Weights of a small GPT-style language model, trained from scratch on English Wikipedia: 1589M tokens.
MLP neurons of a small language model. Each row is named by its layer, matrix (gate and up: input weights) and neuron, and shows model dimensions 224-319. Each number is 128 + 24 x the weight over its row's rms, rounded and kept within 0 to 255. Numbers have three digits each. A neuron's up and down rows have the sign that makes its largest values positive.
Before each neuron's rows, "fires on" lists the tokens most often at its 100 highest values on Wikipedia text that the model never trained on.

fires on: " was", " is", " be", " am", "."
L4.gate176:070173095123108127141152085137158130117138118136136119144130170127118152123146122124127104134146088103133160157148154138112116148133123122102139111140120089119094090126157133110108127128138125116137120114130136073148153100145171141105153152092140120152150111121125113116115162105108138157
L4.up176:092094100119126152157114115137106126165132115128126160129094106120144143151152137099143122133138089119095149083162133147132190139092110114152122109139145113109115083134069077160100108165148132117130129138113155164148134172103095126102140137135120112094217141087113139174129141115149124124

fires on: " ", ",", " in", " New", "19"
L4.gate1713:143141104166113069129117132120105139083134168087141124154161139140102118147132149147126095158153131146156145100124108124105134150193129141165111134119101123152143107128144129120111126107105141074169122170135156119134146108142122133141118098073112156167171144104164091105111180135133085118
L4.up1713:115120088129122100131157127123121136110138121131120190109158132146153106124124137126129150176123115129131147129127142156129147137163102071131110137120146122140146129112133163110137151115109122142154152110114172142129124091143130160145118092104104114114150150144132080107139133113101142170

fires on: " (", "-", " or", ",", " in", " and"
L4.gate2156:113081138140119111174140114121104180115125135084137098084084162157099113136148119112092099109130158120144132097164157126113138134163096167134099139120133098108112125161140116148144183110136151119130111112162136135134160129141089169149184095140140107110160111140163107160080116121099153182
L4.up2156:104132143134133093123131156087154109140155153142167143148110147120148087081158112137119142123111138123101118158152084124157125134126117134091194090128144116154104135123166146143174167100126116109152132063112130138087141175143116127119135097171145173107167156128133111160144125127117140152

fires on: " with", " of", "ed", "ing", " listed"
L4.gate2698:099140151067144132143143155145144170136086127135075132100151098137143116115112126080118102129145152115149139122156096118125099098123095151115132148155099084142126141144132111132111157160096150134091130161122144121147168110140145137145141121140106107146145154140175131129134120117128149193
L4.up2698:101133111113114177128124177110084160100126148125123091111103132100133108127142115085120107168165143150114086147121113134137095152130114158150091118110117168147108126127139130090110159143116122115150117178125112150139122165101162116120191157158095130168131131119192163195142120147127120167

fires on: ",", " in", "age", " on"
L4.gate1849:097082071147125129109138145137097133149110114107115117114146128128136074085130156129142132169112136121142141138155112137103144133162159135117112119112105105165127163112096126151148131091136118148110123164174162096129134099090113173126145154078135125121154153099109159108154165145147123120
L4.up1849:133154116132160149130126142140118157157118141126152110078140126159136100129150140144153173146100132097106154147136117118134177109127118146123118123116142134152134130121133129168144125132107147132128107129131118133130132111123146133084088145133116129118154091126129092096106140139123158161

fires on: ";", ":", ");", " |", " ", ";\n"
L4.gate1867:103114126111127117127146108100130088120122134141156129133078145148141094110102101143159181112095067114153132152113120098116134126131132147119163120110166153138147124126110126132106125091112144144147150172078138123113129142140153082126098119143151094127162144098092100112122129142169149137
L4.up1867:112100118152111100149155170100166083112136125137142134145107093106149171113076101100119162106115086156120118139124160089123131113123126133138185152148156129098121114099113113129134043114112137109143106100094089099116120146087150110121134146136138103132177157125148130109110145107160086162

fires on: " of", "_{", " member"
L4.gate2998:091107107077143107151134152138101117155107106164126119145142109147141166123125119127124179167109154100143164166110091107073150101144115142105131128157175134074133167141145110146136144115098150115168090110086085140099150117182118134122111120129139130092080126164078149110130075094145133140
L4.up2998:128107137144102137133097174130172111127134122106138095152123090105134091132136077124142090138131157112110127105143101161145123169103074110170129101114123113197137110090170114149093136137091110129118102185121127078137117113098159142142110135177144145173125107078161088153152091134135116110

fires on: " |", " Val", "|"
L4.gate134:104152158156128096131093113144077154124146108104105151108152111142114133133153128135171095122182107152113114071141133148117133087124125152117142134119124152140156167098137142163085101109139155141143132111130103109128140148162066109129185121134131105131167113122142173085133107141151139100
L4.up134:102142123126120169120147130132125143133112146147132203130095173142171136106105130079139107101076136102134107135136102116132147102133099123185150113104091178134166125125088164125134163141103142108135123137138166099132137149101136117132091133107122146138103119148150163129178141142136131101

fires on: "c", "ic", "as", "ric", " McC", " rec"
L4.gate1804:159149091129125144082155130120088132132131169139122149122120136102149156147137112133133147124142144118132107160131146109084105136136171167157110104134147132148168142105117127140120123122153187148117092154161119144124166119135104127136102114139114096169123158159153124177104110110133108084
L4.up1804:058099123114108113114111138178071168150138116156105149109132143087116169139112121109156137146171118127140122117158146145101173165128139097160123138138128168162127143180152140132104136095109154136142105111112134076115137131123172120117138136083119096170126138115101188112111127142063106097

fires on: " |", "|", ",", " @", " at", " of"
L4.gate963:074122116132133108108140143156087197159136132117127137103130117131095138132113111112127121126141162131148167107109192129131157109103124103125137115156126126119161164140118121147122127110130127154107128187085099088124144138126150133143099136128120118163121145120114125145135134111146158140
L4.up963:140104141097118112127162091129140151167154132150147154136145133153165134107100081132145126113120120120135121160124090107184125138103140161105103134140140129123092137174144097121133137089094156147156135152124136134185111089127123117083127137096154055103167084116150167141146159117138121126

fires on: " of", " the", " (", ")"
L4.gate1349:133083124101133140121104117127116154156138164115110203080156127173084089098100065156160101102083105145130136107155149157100166133128180080102127149155116111080164101165135138079148155153142101129125111122137120102150116179124094112129149132132136124131077095107171085121152162168146120152
L4.up1349:143116149173126123121144104081145128132170107111108121092122125135183120137120129105193108125118133098135164137130153136120112196156126111113119142108102112136178156151131149134179148141152124129135104128116120125071123166095113149129165122122162128135131129154161134098111146124137099117

fires on: " in", ",", " |", ")"
L4.gate810:116132097124135174126092122129092137157150123151085088115135129121123142130154106134123117137073130138135100117114125107150129153099098135146153128126117162122140126133121088174109093077188141127161142119110180112108134109126112119145128119124098154125095097158123109086124109112110129116
L4.up810:144109131150138154144073128134111117099098146135088120144143111126137138106137116144157142170091128110143133117140116097136131139140072098149123147134130142137117116090119090140098156188167143087103164121145140112129147144118134126163099116122131142122087116080089094140101128140148075085

fires on: " ", " |", ","
L4.gate2202:153155089141107115120168100112147168138119134093098150167168095138124156100117125114115141158115141131119139141162098108131105074084129112162112125107148141109146117138081146119134120102106142125130126114123127146139114121107127118144137134156083127180180132073132136123158135139157151165
L4.up2202:102133135112134099114150096120150135169151122153131111135231116142140113096144101150145155120141142133162120126104073098140097136135104153114133100120102108155132165127165142141152137098109148143149118146152088148104171155123129137124152148118117112167101103138116110123134131124135126155

fires on: "0", "1", "au", "4", "6"
L4.gate2994:095131132084100125129148112129160133150143097125116201139132134117121156145119152129125151119150150116124123137153121117102153087162139125096139081071124183174151106129115163100150117144108108165115134125136087142135141170137106154092164120104152089139079122151144139127144098147158120166
L4.up2994:144132139117131122104148117144155160116096133114135134131110117158085122085130158106144105112164093116130136130135098167124124135128132146121131127150139119113095099137155167135110156115147157152089129144095124150129118151124138145108076102132116133099140138153123107103135127158171151164

fires on: " |", " has", " had", "ke", ":", " out"
L4.gate1869:139126125137138139156106143125145078123114126144139081127112116143140074143126142077139085110123155185132176120145145091106111104115146121084138106065117103138160140142099117157131096125083123112107110134123113092117122156127143127125128094117116138110097139123127130114118116126104097162
L4.up1869:115145149100126103113113176120092108128147140070117138150166146104145141103136107134127098101115083152107166142113142140136106150145102135115104131160144102121130119123145125112096153105145108155132101107116101148094131148113110146136139142128116078107121051102104146159135144131119160173

fires on: ";", " |", " "
L4.gate800:140156139125135120129145103159156093090119150138118152134143152127201126130091143093127128129139114135108163117137147104121156156136136138176105114132138078120122132144109165151105108112148133129152123159082114134112150176125167124112156181139103162112099143110087095134101133151144151150
L4.up800:128160135118119103137110089158158095135154129110110111143144137128164110137153120129131123147125141123119133091120131115145129120154091126112131116141094142140135174117116149122090145157122157150120133126137149106121095136124091125119154161163105128142155179117125099120125130139151157187

fires on: "man", "an", "ler", "ani"
L4.gate3069:149129120102118144073133142112119145138130102101116130131124141118131122116152098087135095129152152132125106119118149149152098151154142097136140114123093153143125108130126135137180096107139143111147126128118097142155123137147128086116148095142135151091160151104073125156133124154056161139
L4.up3069:128130091105133131081114095095163146109144130127132108151122144102109115148095127106120098134124119132163171151160134098132106144142078151178112109112140169128146119121133112165170150139122132103098119112150168116206093151119104126079099124104076167160146107144119103160173104152104096124

fires on: "ic", "one", "c", "a", "is"
L4.gate702:137114170130131137114134134139096155165103149123142120105136135092124134165128093171175150116140110116137141155119146150118145109129108160120135133115177142128119134153159090117144134113133152152096154158111101096103156111096161161127161125128126136124081139076101158089138101143125184131
L4.up702:094103150100136119091111105149116116146137100146144132109098113087145107133120124139160165129179126091169131094141072126128167138139094130124107105140156106106113150124150125107128108134138106137143123124118098128096153124106169165094106129116100107119108110152117180134085180172110115137

fires on: " |", "2", ";"
L4.gate2682:136108117132156127145133141147106172120153116149167122132130148128134088159125160130095110124125110135115114117139121119104118107157127126140177130144130145106136104120117155131100085114162130147124130112183153106093119127092107161144106122150143124094130145120133141102148087142112151146
L4.up2682:166092102118114169088132117102131112132129116107139145143138095109129108134116123093169166122095138118128115105105143110105113111134111104102155133134115154104110114131140112106072106118147115101153126128130085101114163137112128136092100093095146154133072114111134127146148154131125088148

fires on: " of", "20", "19", " II", "–"
L4.gate1973:089152119107128145096152107170134124114161122122117124167145075059121140145124162102164119099120074127098109185112134121104128135129092171141137165121154123121138169122073138108117115128130117133123102195158127081146126119134121102115127117152102121091136142096131135140101116159142138162
L4.up1973:117114078128116159147161148102110095119139113116123116132103190167131099109129141159161115123149142119130091159127092125123157112194172142112145112134125101111157111143122151170146118098096080165145111134135133126126123119149108144105135138108137117113127106114084164149074068111109146108

fires on: " |", "enes", ":", " lay", " of"
L4.gate246:147104127151107085096115106099109114124074109127114146126070151142157136171153129102084119095124173099128130120155070150107125133129167155106139130150166134139137136120139134128113145143137174118112176141098089113142091144093087107105137151155057151155139176121117134124166096123159124155
L4.up246:188152122125109125190150111115137105171169131133154112059136152163089144177146118085076112159191094172169158116129130066094121106145115158114110138121155114105142083121107103106128099101110138106077130109148150110150094125162120140105125121130141135092146116140113145135131157110158101095

fires on: "-", " .", " home", "\n\n", "–"
L4.gate381:114142149101117105129132083132127120169117091106122130103106151196136129109125133169146121156141110105131143111128129127077145153134131105167156124137132141100155111139123112134151105116136146152131140108107090152133114129149150150140145094135190160159142171147136110143103120123154170130
L4.up381:158167147101113101144106139114175159130137132108147138115132133162101114166112165131155145112139133151163139100112104115147128107068140151154143142138101134174145091103127095153101125140174113096075118090141121113082146174147110181152074135108126096116140137149058139131132149123117079127

fires on: "-", "1", "===", ".\n", ":\n"
L4.gate1301:133111123117130142114100132161112142181134153125142150114143099124129131105163130123149131148119091129108155142120101155137148164133128102175141116150157120141176109161121149134125119113171137124142150097152125146129121096151129127099168150109112158123145146174132126148146127080144163129
L4.up1301:128129112095103163114117114128146060162130108140133111137084122127118080103131141149124147138153121139132147116148128106142167141139134138104094120138111132108161126086113143108094109135112103113118107113127137123142144125171118119149150126123113162139156143126128104157175102135115110131

fires on: ":", " |"
L4.gate730:135133152167134160096119139113152142073147148149120144119109123094143145170143135132110112154104131136116113155170142162154163108119129107118115115108191145158089105089133117117144078124122129108121132137107128129150102117156105104153119155155134079125133142099104185119154170141146110127
L4.up730:138150142146116117154110106117139124122106149115093091193124142110164147138122104114116122097090128146110156133123084124098108175146111131089105141144137110141129138135171135146155138135139121153144116095126115123140122111133113111163120111134136105125166140100157142138177122131090177154

fires on: " is", " was", " were", " are", "ib", " Is"
L4.gate1978:137132110123140149149160154109109166173099120066134132121182166136130188124156124112129113114129140093077147116165182085132159135126131140137136073138164134154130158131139081169162154149135123137108093143127127134156104143146117154101078131150122136124086114121166100120139140138133143179
L4.up1978:104128126138127120164109149082127159167125154109155106070109142112115123133119091138124136183166126144123163145129158110186138163157135124164138123130151122180121115115200133153085128105171125181102149127113132101159126131131107183150132188107144131130139102094151104108179144113128100164

fires on: ",", " well", " US", " and", " to", " before"
L4.gate883:130068097095160129139147119117141124149115125116134140093112104123103161119122117151142081110117119139112121139138165100158129132174119124135126112097142149113053164139127123125111182100160186132132115138139117168149156135126101143149134114101139115141143139143091107110196140123128103174
L4.up883:148113131097143132105136168082127155134156112111146107121116150092123113131143121084128152120085093139127125138139096088163100179126090122116097119122114105117091132115151091129129135121142121122099156138142107130123112088064122123118096120143117092138107144098168125146115136143144106108

fires on: "–", " ", " |", "-"
L4.gate1521:174152089103128155175094131128094115142129129087100138118147119105112139096126103114179104155143150114130162121115114109117139120129098173118116147084121071106124141151157138109162139178151135119122138109155082073122150112095148109133124127064169123121123112130128148150184132160178159185
L4.up1521:118159133130127127100084155178162121115106158126153116152132118128123112156132131119131124109135107101126171149110124146108136103127130199136116105157127122151135107124134171136115095116144138128156157156137125096106120160154078130118139147175091172133075115136129122125169089107111101105

fires on: " a", " second", " also", "ly", "ucky"
L4.gate719:105128128127140131176098153135151166142098183133128092109140128131080160100119188130159124133143126113091121100127156120140076164081127129140104143090125133091108112158189107108123128140110124132120118074133118126160132127147116120094148141122122135136108122111144179127091146186110113107
L4.up719:144148151161119148071148160109050121161132116101133143086079145123142128119171111135111143171128118099127115118139126156157112101165133181158116127158108131131138097147105160119133116118167119099126102131160138157112109142088125154123118129105123161139123093084175117119106159119094142155

fires on: "9", "5", "6", "2", "8", "4"
L4.gate644:120155127139118113092131142152116161122124104130122116067125113099107127140101139120127150126115127114103114108145114097117154094173115142125187127134106146152113102146097124129161112135106110149146127111138059124145120130192118198115158111143164092121137109120132114127129127161117088121
L4.up644:128152105065129129134151119096094147072117155110109146119157115109144096116101094110122153097183143126122113105145099132105155111091122167112121122135152092142095153153121134143130121151147151094103109135108130080095112117130141134149144136117130133094159116149165115150116108086131169154

fires on: "th", " year", "20", " season", "ir", "ch"
L4.gate2656:094130111169125108110130148167140140134151140094115103119153134109155137116115142102132113143132129117086072140103113149100117142112143071150192144191075080163075094111113138156138128116104152135119146094118147134134106111161152115130115129130126150149126145131106108156099171090150079144
L4.up2656:131109120186131120132156112136186132167138099129137099131158125120123152126101110084132115123110111123128132129138151120062101126173165122096141125119110142118129154111119163155094113200114125101128143183115144135150143115067185101107144124142148184149126097140157079138098093100149117104

fires on: "s", "'s", "e", "er", "ra", "ee"
L4.gate2747:136152147140108109144118099097111129120119120112091093147171123134111140151171101146100107165109138103094109086115110102153133148114115133157081095131154139123134106102132116128106148155132122142148098112122192131156101122118109119113138156132118098103110111121152142103120180139141142154
L4.up2747:102134151110108090145140179093122150109132120130141144190164136104073131096137110135120146132129138094127141082132096133084140143094099104124146124123159123137130183098138169106138167144143170166156127150116123126141115113130152094130126152113168122118148190110108126144098111113132158161

fires on: " |", "-l", " L"
L4.gate2852:125134129112128128134134120111159100115085127112141130126152103104135111147143166167140124139129104125094129096142126117175141132112119154132110149155141133102135136111153174159118143162178113156113159130144081141169122147098108151115149132103127161157144159117140129122134106144124134121
L4.up2852:116135117147143152162132141118156149134106119119131142093114141136148132128162144099111084139089143086129194100108141113165180103162131157134067124092111117122137126097135121173128143126105153118079102164152139149119091164121074135121144159110122087111131140116156149086117109135139100138

fires on: "20", "y", "aw", " II", "19"
L4.gate632:128099166116129116105142165109167155166185121112120082166152110144137119166141145140187110145088143153133104121134130121118146136113100114156124094111150139135130113138114084121142128154131154157106093153127131123169130131130108169096091100144120115122092118145147144141196096103148104122
L4.up632:125143114155109124137161147123107121133150119117139147158104139091169132113093122169119106138144087158153126112137142114101120127175136147076105141107116107100118132140116184156078156090103122132117138134114094126155163107134120077163130108115130144126177145137135133135150114114094115109

fires on: "-", " |", " –", " -"
L4.gate2451:108136138151127132107122159094127117081120169131128147140116158120134169121103140147137187152138128141101139154145154112112110091111091106148107105155067138102123108165109118149122141095089133174150111117133130192124132145110134105156123158117125111163158145107118137106138142117172128146
L4.up2451:117078174095123075154125128130122134159087140128088103069169152154111123119121121117137134134131083118091092086119159159099118122107113168119117103135169137081134201154092120153150144132144153116139128122134123142150146173091121202117124118084132149093140143132101161109162116103114134122

fires on: "\n\n", "-", ")\n\n", "\n", " |\n\n"
L4.gate1660:112158135137128133134152112166134123147173102141107104140111182121120151109134111134139086117120162085149123116127068108139135118127110099106158121101158126149166134151123111098132132124137143137120122151139149132157104106105144123146131114126160114092092091158102081151159133137179087122
L4.up1660:097154116109122103064136133146100123123106120122112140120131097151097137162137115156151141119129112095149154118156091117159134099095179122128106155133136184142102154144121124113156132143148154134089089093127092178089127175136155161103165126127122096090101148137110141135172120148124106113

fires on: " ", " |", " (", "i"
L4.gate581:129115109101125110120129174124110148168106059151127125169130105157132101145118131125125108147146118140107095143108079099136141117128166122160136093126132119100098180139114147118127095128144126123139105093136122151161108174145121146106091141121155134139100124121138103170118124075123121114
L4.up581:112128145131138133129112164116102110106106083127127111171128165110157133143115104141137128147138123152142073109112100129149110131142161125149124111158136127129107064121118088115145099085155166120114132128114118135137131145096155136150151124123139106117154058127138165126126120148139113100

fires on: "–", "-", " Canadian", ":", " film", " book"
L4.gate1384:159115084149133080140100146089126119111120105129125129127118125085110118127120161158139114097109140191150144138141104086146127132156113085133144095097148168157123157148087177127124083123093111166121188108130133151155113152116129122119122127114173126140106088078106152124152122138144151142
L4.up1384:138085149171132102127145117147116135126115151153142134130104098179172141116098145147134123080092141073175105145107127134113112135132120127100128132105129099125103155187102135103148098154130136181104173087121115111121154151076135085150120119116126164150118125088153176161157087109096126143

fires on: "\"", ")", "ela", "6", "'", "a"
L4.gate1700:093107141129130078130115108150134134120107175092154153117147150097149132074133135121102132147148113113114167180161132144124123117140148148123117135085118134118123113168115164110109113147090102137098084173140134131097162108158132155145109136126135127096157149167127108104096125134143131120
L4.up1700:121086134142154103095120170119146136107160078120095182147126147109142117155104142175152109117130108154110143155146131167128085139136126170102120115140090087090137104135104138105122120108134135127114126086115135153140171154103120137143113087133133146090110141153123125084123157144132139139

fires on: ":", " |", "st", "est", " West", "\n\n"
L4.gate2897:122121120109105162113150113120185134147129096164107105145149135132129147134134126093139143094119107132087121105128137075103135120112185130146082133118114138084141085125124138092120124097132133151118157135129131128110127157142167121114069117092131147104134152098133127173116149159134136110
L4.up2897:175141099145134091135119180141115151142121113171120116146109124122132172111103123118114145102131148159186128147104103103099132130131099106121133094116104201143108114126124156102107069081151147155166108142100107124137116099133115124125150135191121116131133144133139145124123138112176121133

fires on: " not", " –", "(", "|", " (#", " "
L4.gate130:129107073101139094121128103160179107185133135107116105136094114151162083139108127123122129122115143132121110112100100132091122128105130080124140159156145134109140106140131126079136126152126146124129172147122159156164164121087125131119140143150121106146145106152081096187160112138107178116
L4.up130:165071122153120110112137110130137106109123135155100096100114168132121136104100136104093143089125126139088102117131099181124134147129149146148135115144127113154113145108120139113146135098174136136178119138097102155153150109105133164137160124142114111150171102116146104081098147078126128114

fires on: "s", "ew", "se", "air", "j", "ed"
L4.gate574:153143107127143120144118118135115107099137117121115101147156152103111131164102120121127139144164119167109120163159089113126129104157178109158113136122102127141126138184142146131116147156104147157096116129118120122125113104133115125151094143121131153162118117087120189137130117148091135160
L4.up574:129106161120108146117121170138176140170121097151161107148145092134144136110123102148139113127123143122134157093133160133149164174107135129135145142135077131151123149129085131154138173142151134136094111146086133138142137140112116163141179118119095178164131127110082110168123084125069171173

fires on: " |", "6", " ", "3", "1", "5"
L4.gate1500:118116127132094140146115150122119155158129135143138151148157125133106139099112081159177141153141109127105127155130116076114115131116085117117147095084128117133088122146159116158150101114173097168095115145155096131157157137112141081075141167120139188115115093111070119082130076146115089127
L4.up1500:121107100129131092125100154118137156108135114081168096179127170156168106090158139173134146133129118134124119129141155148128155119128145149140085120121122110165172136145121069118108160120116103167164115144108146113125139173146133111089122160110104155088126146118134175124117128115125136148

fires on: "-", " that", "0", "–", "2", "1"
L4.gate686:135117128130122121096144114108124081118131125122116156150136086158115105104128112061110134119127166141097146139107150084176166145120122157131167122134112115100115133174160114120138130171112153077129145131173128094085087134123157145120159120120129128123118131107120129131106137110133154179
L4.up686:116107152130092101141101125123102089110147146157118106121166142120142157101129134122127118166104146145142191139065121145121150128108140091142140111089098121158181115123128135161150092133124171131111143123105106104141157146126126145144139109096117155096175143132178073125124169128132131124

fires on: "–", "-", " "
L4.gate2787:120143090108128133141100095202078122118156133115108116146131137177144122167138132108168138136137149144100162103122114149114149114153149142164167157094118149170102115104128174156138111131114128131109131172144128139151166117119145131146139125122128141084124153171040101107134107152147071124
L4.up2787:094145119124119175108100124172155120137142124101094138158146118066127109144138132173140138100080120106110113132094127130126137092120124126129120151123089125100151153109115125142122094131119114110134100120164128111122152095104155124098145163119131136122151145140125100151136145122118100133

fires on: " \"", "/"
L4.gate637:109156157148112153106109142097132124117105150122137135096115113154096143121116172180091115118185150171117134090142112106098127096160089132162097143134117107124179098102138158139141138147170130159091142098126177147138112144133129148122089134130108137150165128111093116134154111076120151163
L4.up637:119115124087160168163160124143145115086109124162114165141089145116126180111082136138174093130131103133139151152147129143091114105157111156124128113106093122114154143141189132145136135138144123113157120133150144156142149139106113066148165139155125111140086154121168139148166111119131163134

fires on: " ass", "ograph", "ail", " direct", "ic", "ailed"
L4.gate2510:126137167155138125179132110092127131121138168100097103116157119175129137120116114137147108098154117123153113132124131135095158158145180123150144124149120145155132137108120145113088144144142136117138098120148139123114071123136112109121141182140142136143120111160119122130101154117113086153
L4.up2510:149126149115133063123133122119128079137090140134135133165118135156149109126161140161117081121093117140128116098143145125103119128105148123097144123146124117142106122115134082096058100116124109133145156141131103118099094128132130119064159144123128101093171164108122139106083146134150119143

fires on: "–", " games"
L4.gate2855:107125164159118148145161138126109115162186134104115046171135123157161127118157149123137164119112124133157124135109140129172168126160102156160138128143154164137127130093093138110101144096110124119103167132153064099106136137120181129121106148088136132089131136107122108119131139161106164130
L4.up2855:136119150128157109114121111135171188117134126117115155166128131116121133142117137100118114072132116140126108113088093093144138115134184178133128150109122106084159086144152131085174134119123119166126110141082171128134121159155121144164146125112123091179154104088152171154092104151153129116

fires on: "-", " |", "–", " –", ":", "\n\n"
L4.gate3015:137120102128127177176123133125129107146128089082124142068131153114113167100132087150104120172150113111150172087130078123122161143057111152153153116144085122126136107168135118136124103117140122151133121116123103147162154154102139141115100119149149122138165144150111089088137142129144140131
L4.up3015:133099103136145148143131101142147115089154121129096129144138131099147208152144157095114132154155105120147121132164140112151127138055130149136129067129164108130121091102110125151102094108135111136106170157118109095131153145100121150145113118140139158178133099122120103154102146124133152161

fires on: " of", "–", "1"
L4.gate2106:126120102134125120143129128126149104148129135126116114133114143125139131133105136144129128125142139123126156154088110105126156139170145166107158136149131121119112137096097124142139120093156100153138117186109080145150127110082142146158125167145153124125103153109127132117138109196138103142
L4.up2106:135152122115126107133085120165087155126123124132096103111146136147095132188119168102146124142086138161106137137091160099122116156158149148141097106152099122138175138112115107102102132137110130154072109150113109143115127157117123113147124112096087142175095091125111196130105119145125155125

fires on: " |", " ", " following"
L4.gate1246:128128123149142088164156058164120149086114111122122164129152113124101122135137130136113132140148138113108165113106143167125132138147131119153105111132142181102146123063127151122108108120134129114111146139123112115117156130122087153154140123083103140162135100148107127118128164105117102136
L4.up1246:106103102093147142065122113145098141127137150107102152193102134131126145144134146116104158112138137144139145138138115119122133113147114139117109109117107119111112121125133137125081128163144132116102099135114150124076148143124124081162154140116147135153150145155179090145136079097110105109

fires on: " |", " ", "0", "10", " –"
L4.gate2811:160137178092129098111131121089099180156136125167166120158097121106155107098138153131141138109138126133116119070118144106164143135113154165147158106167142103128121131120103069119067139127130109133122133166163122190134109130151118124137136186157123121116164071146139152154106109108093092116
L4.up2811:102128132150124136147125085123112113134128090131089081130137112118133100141144149125133132105145131147061167108153185119108122093147135154088106101128142142147156104069112132165106140091138119119140133134120128145116116115142140156115102135161101134135128082114053114142088091146089124117

fires on: " \"", "\n", ",", ")", "\""
L4.gate2971:130144105112126154136101095111159104139093124146102131131080135141149115120116164150167113134165117104129092096108099126136167138123124114143082117101112098125133112160130147138149108169125113142080165114126100123140122123103091164109123126117116137165156144121101139095091156148164073082
L4.up2971:086114104133140106116135123113138164078128097134115156131109130149119112160118148108134076142132105118123142135157103123100111159154092184146105112168109116088169121108140144143141116172150127156143108109138118142125122123126112129135095141088110140115174149093173131111108163131127103139

fires on: " |", " ", "5", ":", "4", " x"
L4.gate2735:164172117141119180113162154122097122158141107158125139158138123092150102098106128110133159149120129097124097090124140134138099110076104134093128094145136135095120114155088132085107128115115133166162115142101167154129137109181124112143095107150127106131098111143104112145120146101082111133
L4.up2735:135144127143125128109120124167114125109140123130107116191112140110148149143127134151153156118138109128134102134133135073133103123149149108133149140163166161195144111132104145149095147141145141136108105109141117158138116093108151162079129137140106167128146100152139126132150151116146113109

fires on: " and", ",", " was"
L4.gate1706:125106122168132074128118177073106096099141150137162156102113143134115123121105116143108183120121139139121108155123117131128126140154132136143108137162163146157138104155094115155148150122179140152119116087138071129143096125143090159172161139135178082128129144175123141114136117090133121129
L4.up1706:124102086112152152109088056108115091120136149159129143138168142109122099101111106147121166123149132100112102142089097171111147112089107140143126093115155093142107156110116149135119131108105169103166144135133118127148122134100090124114131116141135171114163110160114153119144082091149154113

fires on: "'s", " was", " is", " ran", "s", ";"
L4.gate2130:099109117122132097068148145125072135100131106126142145139150148118106128143115135140135153134138124116106118163147145124102139108164141098146089115102106120102129148132118099141138185106094126134119125123140136093159133099151095069113094136160151125113132131163084149151128159129140144089
L4.up2130:149116170108144117125109164146118146094105139124109178174121123171108139120151137148154114168148125082106165105139114171139135121110132100151181118079106078164111124133158139167076145173123155120174128100111168135134122112116146097118115118140121119120099149129102084142100126108145172153

fires on: " a", " (", ",", "),", ")", " an"
L4.gate293:117131111107119127128107120124128144123090099059120069147150102157136150137080105133170159133124141175097109141145149181131157135130121141085098121123100175151136102156155137108108133098160117139124114104148146125148135128154086129157160112100146131162154100135138118099165159135166091111
L4.up293:108148119144129143089163148118103120131105137109112109147144113142154149123121137090131132082109174165156122143127154126136143132102164125090115134156157110148168126154157110133140107128103108138079125110118125138106115122164096117118118137102157115146169143097166124133112121132106092149

fires on: " is", " was", " a", " ("
L4.gate1383:145116122106124153108150103154123161127115152162125135123146118159120130153110125078103118107105105110142136156109154112130135135126134141153124145157100128133154109156146092122100139118155158103162169077094158151106127103136131105144123142112152136185168104135108136135137155115172189155
L4.up1383:118137087130121138136133131165126181158100162089128147134129083159113137172127135142105126100155117111176160095116130162118120167109125132151119170146132162149075137136146153116137127175185174160096102090112144126152111140113102146129104142114092151146173111085084150130124086102119155120